Part of a small language model's weights.
Training: a variant of Muon for these matrices, 405M tokens, 6179 steps.
MLP neurons of a small language model. Each row is named by its layer, matrix (up: input weights) and neuron, and shows model dimensions 32-127. Each number is 128 + 24 x the weight over its row's rms, rounded and kept within 0 to 255.
A block is one neuron, or neurons of one layer that tend to fire together. After each block is what it responds to, as a language model described it from the Wikipedia text at the highest values.

L4.up21 [163 121 108 109 159 154 137 154 141 117 135  79 112 147 124  95 146 106 147 146 128  89 112 171 138 106 122 136 120 103  83 135 114 125 110 139 119  84 105 164  87 142  79 103 125 161 127 161 151  95 147 107  81 199 148 139 125 169 125 138 139 171 164 121 128  98 111 131 133 103 139 113 111 121 146 127 159 119  98 135 123 158 126 141 150 122 129 123 159 148  72 101 109 157 113 159]
L4.up135 [141 101 157 160 141 131 139 137 131 114 100 164 126 153 148  99 156 127 153 168 120  99 134 156 159 143 121 116 125 142 143  89  97 139 122 130 127 131 118 153 155 155 156  91 125 183 140 137  82 103 121 129  70 139 157 111 132 117 130 112 160 130 146 147 148  93 132 107 135 102 132 129 132 145 146  70  83 137  90 117 133 147  94 118 149 112 138 131 111 118  76  78 117 135 155 103]
L4.up227 [145  82 145 115 118 107 117  71  76 115 141 196 135 110 132 156  94  89 124 115 172  90 106 177 136 110 124 120 141 110 102 118 104 129 150 126 155 102 114 127 126 121  90 149 148 124 146 165 134 122  96 107 131 133 114 106 109 119 171 144 112 150 183 180 118 141 162 128  98 149 114 160 128 113 134  96 141 151 105 142 126 143 151 143 101 130 176 132 139  79 156 163 149 145 145 110]
L4.up355 [140 132 139 144 110 113 111 118 143  91 157 128 124 100 166  94 117 121 106 136 119 120 106 184 135 111  93 129 134 114 123 127  85  76 139 151 119  99 127 112 100 159 189 126 142 124 103 162 147 149 130 133 117 159 146 115 100 125 125 136 130 145 147 121  95 104 166 109 123 138 137  97 138  79 130 131 179 132  82 116 146 110 174 132 116 125 145  95 125 109 167 126 104 101 122 116]
L4.up488 [130 120 111 126 126 107  95 174 143 165 117 126 122 140 154  79 127 135 150 139 172 100  90 133 131 121 150  97 126 108 117 128 145 149 127 148  96 105 137 134 114  60 134 151 141 126 145 163 179 102 115 156  95 145 133 114 153 110 135 146  97  97 109 103 101 120 138 120 130 137  96 184 118 126 118 137 132 108 132 174 121 121 142 114 118 111 112  95 122  79 147 139 152 129 106 154]
L4.up636 [112 114 138  89 131 147 146 107  99  78 178 141 110 131 124 131 170 134 120 119 113  80  98 126 150 121 142 137 135 133 132 146  90 120 117 146 161 142 154  83 124 125  82 115 123 140  97 139 167  93 136 151 109  93 112 135 128 159 106  84 172 114 150  96  96 127 132 125 117 150 105 116 135 142 108 173 120  81 116 109  90 131 120  99 147 134 120  88 128 141 102 137 168 137 131 118]
L4.up643 [107  88 109 138 110  82 110 149 113 125 131  97 133 157  97 121 111 156  80  99 135 122 134 110 127 141 154 120  99  95 143 151  87 109 135 134 104 161 154 120 144 124 145 120 152  94 141 133 136 141 117 127 126  81 128 114 129 144 117 107 116 142 184  85 151  94 158 147 170 107 107 159 138 123  53 151 139 135 122 106 141 102 148 134 127 163 132 153  97 103 128 162 118 127 180 105]
L4.up824 [130 150  85 123 153  84 129 154 151 131 136 127 100 138 185  86 114 173 135 157 119 120 162 146 105 133 139 138 149  94 186 127  84 120 155 101 114  87 150 138 108 134 134 125  96 123  92 119 130 129 106 155 128 121 105 132 180 151 119 100 142 116 142 103 169 134 109 113 142 139 121 122 125 173 145 122 101 157 140 161 117 153 127 103 113 137 114  96 157 119  96  97 110 125  84 165]
Responds to: Year-prefix tokens. Three-digit tokens that open a four-digit year after a space, such as 197 in 1975, 200 in 2008 and 201 in 2016, in dates and seasons across all topics.

L3.up224 [ 79 115 128 159  98  87 106 154 160 137 148 135 112 118 146 139 104  83 100 131 121  94 163 122 116 124 128 107 178 107 149 174  95 102 164 139 192 149 159 103 167 175 171 115 106 137 126 112 131 145 170 126 148 148 149 215 112 110 146 103 112 141 123 124 114 123 138 119 127 109 106 123 138 114 114 212 108 153  96 119 132 134 126 109 121 146 128 124 141 142 130 136 145 139 164 120]
L3.up301 [102  79 138 162  96 126 178 144 146 144 100 130 122 142 146 153 130 119 100 157 117 105 131 177 127 135 104 154 120 111 164 115 142  93 108 168 181 119 126 132 193 126 110 129 116 168 163 134 161 108  73 121 134 152 100 142 122 190 165 143 107 135  95 142 168 140 113 103 105 109 119 130 108 129 139 101 119 104  86 118 141 127 148 144  78 161 154 150  99 130  88 130 118 129 117 142]
L3.up664 [115 145 134 104 127  96 143 159 144 135 136 169 143 106 182 106 140 114 112 143 120 146 129 125 148 119 182 105 150 122 132 117 126 132 146 108 145  96 139 101 101 133 157 154 166 121 175 128 126  86 121 126 160 135 162 107 134 145 149 122 114 136 121 128 170 103  90 121 115  57 121 152 164 178 109 111 148  77 162 111 175 156 102 148 100 130 101 165 167 123 101  79 132 119  74 143]
L3.up817 [139  70 162  99 105 117 111 128 113 106 122 130 121 112 136 105 107 153  94 175 143 149 119 119 120 127 153 111 115 127 176 136 123 107 181 110 120 125 156 170 162 170 150 124  74 108 139 114 148 134 150 114 146 146 170 156  88 119 178 102 127 133  94 168 173 106 116 109 108 103 112 134 151 133 140 177  97 118 143 138 159 128 106 139 111 114 109 118  90 111  65 142 106  89 121 153]
Responds to: Clause-opening relative pronouns. Words that open a subordinate clause after a noun or verb, mainly that, which, who, whom, where, as in "a car bomb that killed"; also table headers like Location, Pos.

L4.up367 [104  84 113 161 147 126 131 162 133 133 149  77  98 102 131 139 127 118 153 152  88 120 130 114 148 146 120 144 170 104 121 150 119 143 168 130 132 162 136 102  70 148 157 107 115 145 105 103 168 145 155 125 135 145 126 146  98 121  98 149 121  83 118 166 156  95  86  96 124 127 116 128 118 137 116 137 166 155 121 110 147 116 145 118  83 120 129  67 124  91 102 140 126 162 144 101]
L4.up523 [144 108 129 120 163 128 139 136 113 138 152 163 137 150 138  84 170 103 113 101 136 138 115 118 112 142 156 150 122 130 141 119 101 130 115  79 149 171 120 140 113 175 127  98 121 128 131 141 162 120 151 153 109 144 121 112 127  78 105 125 125 118 106 123 141  99 135 107  83 165 125 151 105 187 124 134 128 120 119 112 126 154 110 130 181 130 131 141 173 150 116 130 133 103 100 182]
L4.up548 [127 100 118 130 126 151 115 107 130 140 160 103 152 108 122 108 128  95 119 121 167 174 110 138 179 105  97 132 167 122 151 184 105 139  78 141 125 109  96 117 128 136 125 128 110 141 127  98 125 166 107 116 203 172 107 128 161 140 114 131 146 108 147 126 121 129 104  75 106 128 123 119 123 112 157 133 150 139  97 103 132 115 112 100 115 146 137  78 103 113 119 134 145 150 130 151]
L4.up566 [141 103 149 142 138 148 102 140 150 133 149 125 170 151 140 127 106 117 171 136 143 134 136  85 139 172 103 115 179 124 117  98 117 118 155 136 148 113 144 142 136 126 118 101 130  84 111 166 129 190 137 109 107 116 104 117 117  80 140 122 146  82  98 135 144 101 118 138 120 133 156 121 116 150 132 157 109 129 107 142 103 158 144 133  90  98 134 119 103 146 122 159 122 124 128 145]
L4.up616 [112  80  86 110 145 126 121 147 113 150 104 112  68 125 163 153 114 135 154 127 165  96 117 107  97 148 126 149 126 123 127 128 137 171 131 186 146 122 123 131 164 104 109 119 122 125 152  91 131 142 114  95 102 127 145 117 145 120 127 123 128 116 149 125  93 114 114 127 152 146 130 150 159 125 148 128 132 102 134 101 129 125 133 159 107 124 139 110  73 113 124 129 138  92 151 141]
L4.up911 [158  55 156 131  98 140  96 149 197 143 138  77 102 193  99 117 127 147 114 143 128  98 157  93  82 124 127 124 152 148 174 129 125  98 127 104 109 140 126 174 117 136 153 149 101 114 120  99 123 100 143 146 104 128 120 138 121 110 146 117 110  88 103 146 169 153  95 129  99 153 105 151 112 176 150 135 140 142 115  64 115  99 124  97 152 100 113  96 105 109 118 135 157 140 123  73]
L4.up942 [152 142 155  77  98 182 148 111 121  99 121 109  97 134 141 146 131 121 144 159 133 160 126 105 123 134 143 130  74 133 163 115 115 133 129  95 143 137 109 173 143 104 121 135 136 141 148  98 125 190 152 149 124 119 127 151 107 183 150 111 110 131 129 136 137 107  87 117 136 132 138 117 161 105 104 136 143 194  95 109 184 111 138 104 147 140 100 153 167 110 131 123 115 115 106 151]
L4.up1102 [124  85 140 110 146 115 145 123 171 156 124 107 138 151 117 165  91 137  94 106  89 155 154 170 105 135 160 135 149 110 148  95 108 128 147 121 115 111 143 133  94 118 132 114 106 137  97 135  85 155 181 105 112 137 140 113 139 161 127 114 122 153  88 122 134 132  89  93 103 132 140 121 106 174 122 129 175 160 141 106 172 126 135 119 123 140 127  81  98 131 112  79 151 117 111 135]
Responds to: Complementizer "that" after speech verbs. Mostly the word "that" introducing reported content after verbs like announced, stated, reported, confirmed, declared, plus weaker hits on "and" joining names.

L4.up155 [113 124 126 116 118 145 138 146  98  80  75  78 136 143 130 129 164 154  93  94 122 136 132 104 119 171  98 106 120 118  96 130 166 122 141 109 130 122 155 123 110 119  96 161  79 118 119  82 144  97 172 111 110 151 105 119  94 127 109 127 125 136 143 135 136 131 132 112  94 128 109 172 111 151 120 145 132 158 143 134 184 101 141 153 120 186 152 184 100 152 105 129 135 125 138 119]
L4.up431 [ 76 130 111  98 139 121 124 149  66 101 119 152  90 137 123 176 152 148 114 141 131 128 128 142 125 146 101 146 141 133  95 154 107 147 147 129 131 126 145 149 130 142 109 149 140 131 138 116 181 129 161 113 158 116 156 112 131 123  92 113 115 178 128 140 110 150 114 144 125 108 100 177 160 142 106 111 140 108 127 115 128  83 139 108 121 132 107 180 156 148 125 145 118 114 171 119]
L4.up449 [129 137 107 134 122 125 163 159  68 135 117 157 126 168 106 142 167 141 127 125 111 120 117 118 127 136 106 112 110 119  86 126 145 131 117 150 167  97 166 109 143  98 129 145 126 124 123 124 151 198  78 132 148 118 128 148 127 135 112 144 107 143 116 139 127 118 113 126 148 131 130 152 122 138 116  85 123 142 119 146 130 131 138 114 132 114 124 128 143 137 123 120 131 108 102 194]
L4.up520 [167 153 101 103 136 120 118 189  91 134 108 132 120 126 144 131 158 158  88 138 104 115 126  68 121 109 156 107 151 136 143 135 140  99 188  92 123 126 140 146  54 102 131 138 118 134 146 120 154 123 123 100 107 128 143 167 108 110 135 111 142 144 117 137 128 122 115 123 132 162 145 124 117 135 129 162 142 141 181 120 133 112  98 163 118 152 125 124 105 129  88 140 143 116  91  97]
L4.up663 [ 68 144  82 127 169 112 158 100 132 141 131 132  89 126 114 148 180 146 134 137 165 143 140  86 127 193 158  93 144 121 105 116 133 153 105 116 127 163 151 109 116 131 113  89 124 156 103 120 144 115 112  98 103 123 123 150 117 121  79 129 143 104 156 145 137 134 139 130 143 141 149 149 120 173 138 154 136 123 184 199 127 113 105 126 150 136 144 134 165  79 124 142  94 107 147 117]
L4.up816 [105 130  89  74 164 127 131 137 128 159 126 186  88 126 122 104 147 148 127 151 113 125 100 112 103 111 125 115 136 143 113 118 152 144 155 107  99 130 133 130  65 121 120 145 128  89 126 122 128 123  92 111 123 151 150 114 132 134 138 122 110 137 139 144  86 154  95 123 140 137 143 132 117 190 126 139 170 112 140 131 117 130  90 127 120 154 109  97 137 114  86  98 126 138  93 153]
L4.up1001 [157 105 146 151  91 119 150 144 135 117 148 135 136 102 125 133 155 158 164 163 119  93  76 139 107 110 132 135 114 126 133  92 153  94  98  79 150 111 164 140 134 125 106 127 105 132 159 144 109 153 140  98 108 148 104 138 114 126  77 107  88 126 147 119 178 113 142 163 162 121 158 116 126 167 131 102 185 145  86 162 147 106 141  91 115 153 147 125 115 114  82 101 106 116 120 160]
L4.up1123 [152 142 142 107 133 134 169 165 125  87  86 126 118 158 107 109 151 145 137 129  81 149 165  84 121 156 107 116 126 115 132 128 180 108  83 110 146 145 142 132 141 114 120 124 154 118 142 119 154 151  58 102 143 157 130 142 147 125 102 103 106 141 158 102 127 126 111 135 127 129 139 122 108 149  74 163 145 154 169 132 134 116 133 132 135 131 121 154 145 114 102 125 103 135 113 132]
Responds to: Hyphen after codes. Hyphens inside compound names and codes, mostly after capitalised acronyms or model numbers, as in PA-18, BTR-60s, WCCO-TV; sometimes other mid-word pieces.

L7.up426 [148 157 112 151 156 116  92 106 115 175 121 145 117 154 153 127 109 109 105 125  96  89 120 141  93 142 144 101 140 115 131 120 111 143 144 162 116 110 136 109 110  97 129 136 125 124 110 156 166 103 108 112 124  60 109 144 153 122 134  77 152 141 114 129 132 126  93 115 110 165 134 114 113 133  94  98 136 164 144 134 135 132  85 143 147 134 100 136 126  99 109 150 126 126 132 152]
L7.up888 [ 97 162 197 138 143 127 171 127 127 108 143 166  99  96 108 109 156 188  86 135 115 161 117 133 149 129 134 153 116  95  90  97  98 130 119 130 143 124 107 128 117 104 115 134 121 143 144 101 144 133 111 152 116 132  67 145 121  97 175 113  97 116 178 155 135 120 157 137 157 148 115 109 136 142 116 127  83 120 139 141 107 102 104 160 141 122 136  98  80 157 176 102 120 123 103 140]
Responds to: Year's first three digits. First three-digit piece of a four-digit year, such as 198, 200, 197, after a space, "in" or a date in biographies and histories, most often 1980s.

L3.up258 [113 108 150 116 100 142 177 133 113  98 151 106 105 157 148  96 117 160 124 112 157  84 121 113 136 155 104 147 142  96 115 144 138 100 161 121 141 132 158 159 138  97 164 104 117  99 122 175 171 150 152 130  73 180 136 115 109  88 102 125 107 103 172 130 128 104 115 109 115 145 112 102 126 148 123 140 111 119 135 161 159 151 139 134 103 146  82 144  90 168 137 133  76 168 147 109]
L3.up412 [114 109 168  96 112 148 134  88 116 103 153 110 117 150 124 100 142 152 109 134 184 112 133 129 165  93 156 127  78 119 169 147 116 171 134 161 171 128 124 117 128 132 132 120 131  90 148 107 135 148 113 171 129 114 118 116 124 120 158 125 128 105 142  86 100  81 131 106 137 135 124  99 149 147 121 102 114 136 149 117 161 105 132  83 184 121 117 101 120 128  78 151 158 131 133 142]
L3.up761 [121 118 135 103 134 157 154 127 158 112 166  84 142 154 124  95 125 157 134 126 127 121 117 166 152 157  96 133 147 152 134 158 114  89 116 152 130 140 130 132 140  82 110 105 106 150 149  87 138 109 125 132 127 141 137 141 121 127 130 147 163 129 124 105 156 110 147  65 159  98 136 149 172 152 162 127 145 102 189 126  95 134 107 103 145 123  91 143 142 113  85 153 144 124 109 126]
L3.up1060 [143 124 111 132 149 136 164 152  75 132 156 106 138 105 112 130 107 126 105 103 147 113 125 165 148 161 114  87 167 100 137 133 106 128 136 160 147  77 134 108 103 134 101 104 159  85 109 133 141 129 132 165 116 118 148 122 159 112  92 139 136 140 159 139 148  96 144 130 132 156  85 158 132 172  88 167 133 134 148 102 137 129 129 106  79 163 106  71 111 126  93 161 117 161 118 112]
Responds to: Year-prefix tokens. First three digits of a four-digit year, such as 201, 198, 193, usually after In, by, or a month, in historical narrative prose.

L3.up129 [152 130 101 129 158 143 135 131 165 109  99  94 110 136 141 140 127 136 121 119 132  93 125 122 107  88  97 152 164 181  84 127 119 118 120 154 103 129 143 150 137 138 173 180 170 138 105 160 158 152  94 100 146 127 131 111  87 133  82 178 169 170 128 111 133 161 129 131 109 150  95 161 115 131 118 121  94 144 140 112 171 148 129 130 148 145 125 138 139 112 113 127  56 142 125 155]
L3.up205 [175 150  92 165 135 117 134 100 183 142 140  94 138 155 164  85 143 143 129 140  97 105 152 143 123 118 132 114 188 129 120 104 140 159 158 156 115 127 126 121 115 135  99 151 125 127 138 156 112 151 121 105 161 140  52 118 144  94 105 170 113 126 144 137 135 130 142 129  72 129 162 132 128 129 170  57 112 144 107 129 126 154 116  97 142 130 101 140 100 162 131 121 126 102 167 123]
L3.up513 [169 124 117 157 166  83 120 129 114  84 131 127 148 126 134 117 125 153 127 140 109  97 128 119 136 147 144 127 130 141 130 144 105 141 126 119 143 164 122 149  83 116 130 148 160 160  96  79 115 147 125 122 153 125 147 142 140 154 135 153 140 117 100 103 123 106 158 119 120 125 107 143 184 181 157 142 179 167  80 125 155 137 113 136 154 138 155 115 122 106  89 113 124  88 138 107]
L3.up654 [131 132 121 151 171 159 110 149 116 120 123 111 112 127 150 166  80 125  88 144  87 131 114 114 101 140  89 149 155 150 155 142 134 119 144 124 126 116 124 133 145 108 112 103 158 138 123 155 167 105 136 119 146 124 134 131 151 131 131 115 102 115  88 101 144 102 109 138 133 134 130 136 115 140 149  94  96 130 187 127 127 135 157  95 144 114 176 102 108  58  96 122 153 102 181 140]
Responds to: Sentence- or title-initial "The". Capitalized "The" and similar determiners (Their, His, Its) opening a sentence, section, or title, as in "Madonna: The Unauthorized", "The Strongest", "The film's".

L3.up242 [127 127 108 135 167 152 120 152 124 150 144 143 160  83 163 142 163 135 109 144 105 168 100 105 108 134 142 144 170 118 131 158 119 159 113 157 114  93  89 103 120 111 149 125 101  73 130 144 183 124 104 127 143 134 133  81 120 102  81 117 130  92 136 126 166 137 137 119 128 150 114 130 131 124 108 149 167 113 140  98 106 131 118 155 133 124 102 161 113 133 133 152  84 179  69 140]
L3.up334 [112 121 140 114  89 152 127 133 102 101 123 149  81 133 110 151 173 156 104 147 123 121 130 132 135 166  97 103 163 141 101 156 100 126 147 108 111 120 123 140 141  90 137 116 127 116 134  91 150 143 136 161 113 131 160 102 132 126 127 116 106 146 167 112 123 121  89 124 169 135 121  79 123 158 122 133 129 156 137 131 124 126 127 118 126 153 127 102 118 135  91 119 146 101 151 133]
L3.up728 [109 114 129 127 147 124 136 159  72 109 177 133 107 137 131 156 181 156 149 126 128 121  85 117 117 155  97 134 154 119 110 122 109 125 139 102 125 144 135 161 143 135 116 118 128 133 137 156 102 100 141 113  98 175  97 132 172 114 156 140 105 135 112 129 131 131 134 117 105 127 124 101 120 162 126 126 140 147 132 163 125 157 125 108 116 117 153  84 119 140 107 108 114 125 120 156]
L3.up856 [142 127 143 136 117 120 107 191 143 112 100 148 151  96 123  78 157 140 107 106 159 182 113 117 106 157  88 145 136 113 120 137 117 147 145 120 144 137 142 108 128 121  75 127 120 128 129 112 103 106 135 129 113 168 117 140 121 100 116 123 130 118 144 144 176 113 141 105 150 138  76 125 112 138 120 129 120 157 106 117  86 142  87 127  98 178 126 126 126 132  90 123 123 118  96 158]
Responds to: Hyphens joining compounds. Fires mainly on the hyphen inside compound words and codes, such as X-ray, intron-exon, PA-18 and 0.5-3, plus some table separators, colons and quotes.

L7.up130 [115 123 101 118 134 129 133 134 162 135 115 156 139 138 128 127 166 115 139 109 101 132  86 112 142  84 106 150 140 106 122 166 126 152 139 105 120 116 148 195 126 118 159  85 101 106 123 133 140  85 135  94 131 141  77 131 158 111 148  86  96 106 124 161 144  94  92 120 146 132 107 114 109 155 136 119 117 130 124 109  85 162  92 130 133 109 147  92 119 139 116 187 138 131 128 156]
L7.up606 [101 121 106 149 120  58 176 142 174 126 116 116 142 150 170 101 157 128 154 115 124  66 106 148 148 151 167  97 136  97 148 135 114 131 115 121 120 126 136 127 139  53  94 156 130 126 122 136 138  84 166 102 138 127 116 142 170 103 136 118 173 125  80 120 137 142 126 103 103 132 131 159 152 150 111  95 158 110 132 109 110 147 133 178 119 113 139 135  75 128 151 107 114 122 140 126]
Responds to: Compound-word hyphens. Hyphens joining words in compound modifiers, such as serious-toned, state-of-the-art, better-known, and weaker-than-expected; it also fires weakly on list-item dashes and mid-word pieces.

L7.up12 [140 135  99 136 146 129 167 122 126 122 123 152 125 145 120 118 135 165  88 107 121  81 139 147 110 112 148 151  94 146 162 138 144 141 151 109 137 146 116 118 147 109 113  93 102 165 129  86 125 118 131 110  81 121 153  93 137 149 104 120 141 137 131  98  99  89 109 141 105 183 171 150 149 160 148 116 136 115 129 116 142 123 141 115 116 144 152 142 112 166 151 131 180 125 128 175]
L7.up1041 [139 118  90 134 156 133 116  98 135 125  98 116 138  97 143 115 151 172 168 101 151 104 119 140 148 108 115 109 117 156 113 135 123 124 126  79 153 115 103 156 125 170 153 125 133 138 119 115 121  98 162  87 111 135 130  72 140 141 110 116 140 103 124 128 146 136  98 121 137 159 175 122 117 162 155 115 116 145 159  93 117 113 136 156 137 129 146 137 122 135  91 119 129 155 140 140]
Responds to: Inside titles and names. Early word pieces and words partway through multi-word titles and proper names (songs, books, shows, firms, players), e.g. "The W-itness", "The Daily Show", "Brand New Animal".

L4.up235 [108 143 158 134 142 137 157 136 132 113 106 142 123 100 123 107 124 166 107 110 146 127 149 101 158 132 153 124 115 184 102 158 159 128 123 149 125 119 127  71 125 155 199 108 152 106 160 136 142 107 131 107 178 136 137 122 138 125 107 115  84  90 152 108  98 144 149 142 134 117 119 162 148 145 152 144 153 179 141 138 161  98  75 136 108 155 102 132 141 115 113 123 141 143 123 114]
L4.up652 [130 100 160  84 118 150 141 104 117 129 118 143 158  91 157  98 136 145 124 108 132 134 117 107 111 148 107 155 149 105 138 124 155 126 150 102 144  98 142 129 158 162 154 124 137 130 118 140 133 126 178 106 139 167 123 156 159 143  78 120 102 120 110  96 102  91 136 140 128 153 146 146 138 149 131 110 143 124 130 131 153 148 126 140 111 103 212 118 109 131 111 143 120 184  74 108]
L4.up658 [154 140 126 132 113 120 176 125 111 122 109 143  95 116 138 120 106 188 153 143 131  84 114 165 139 103  98 117 124 117 134 130 151 119 149 131 148 151 119 160 142 164 167 113 112 103 125 176 137 138 143 137 104 125 163 119 111  85  94 151 121 144 126  86 140 112 153 129 128 168 109 135 110 157 163 145 104 143 112 140 156 121 147 106 135 163 104 124 104 172  89 133 116 171 112 164]
L4.up813 [136 176 146 115 107  96 124 134 186 124 118 103  99  87 105 148 138 110 168 124 114  60 190 144 144  98 154 140 135 169 113  69 125 119 175 165 130 143 109  90  97 159 185 103 158 174 125 159 124  93  85 145 128 155 168 104 147 157 123 159 144 117 125  92 134 144 161 140 118  84 120 185 124 124 128 130 167 143 155  93 141 134 139 139 146 103 121 121  97 102  89 137 106 121 127 156]
L4.up838 [156 170 157 144 106 138 137  97 125 107  98 125 152 104 149 118 139 143 146 106 133  93 116 144 118 195 134 154 147 127 108 126 123 192 135 129 162 141  97 104 120 141 168 107  82 130 135 106 146 125 164  94 103 118  97 127 144 112 136 104 136 160 145  96 121  84 109 119 131  91 113 150 123 136 160 104 133 153 155 125 124 115  98 122  93 169 111 168 163 112 107  87 110 175 125 102]
L4.up1005 [114 127 166 146 138 104 179 121 133 151 158 127 154 134  97  96 109 108  89  78 182  85 124 118 119 133 168 127 138 173 154 161  72 132  64 173 149 133 122 118 131 147 154 120 139 129 104 101 152 165 153 108 119  91 135 139 109 100 103 129 111  97 127 106 122 138  89 140 150 115 110 114 115 149 115 133  77  79 140 125 148 134 147 124  92 120 163 122 111 126 145 147  79 116 110  94]
L4.up1060 [120 143 150  80 179 124 114 147 142 127  91 123  95 147 143  99  99 135 113 126 104 105 142  56 134 109 167 118 151 161  94 130 149 136 126 113 181 118 109 118  91 150 126 135 117 105 126 127 156 140 121 132 156 123 124 124  80 113 107 132  86 150 111 121 154 156 141 121 126 153 125 155 116 141 102 100 143 133 142 133 189 100 122 155 140 130 172 156 127 142  80 105 167 133  98 123]
L4.up1094 [123 104 111 126 173 141 145 138 201 120 138 132 134 164 162 115  70 118 100 133 126 117  81  69  98 145 102 127 134 170  80 132 131 151 123 146 138 151 121 112 141 110 167 110 119  82 106  86 160 161 111 158 124 158 108 125 149 119 146 125 120 112 152 176 125 131 115 125 132 130 113 102 151 138 128 143 174 158 125 141 135  84 109  86 136  95 136  87 107 140 112  76 135 116 142 145]
Responds to: Inside multiword titles and names. Tokens in the middle of multiword proper names and titles, especially capitalized The or It in titles (Road To The Championship, Made It), plus name parts like School, River, -ising.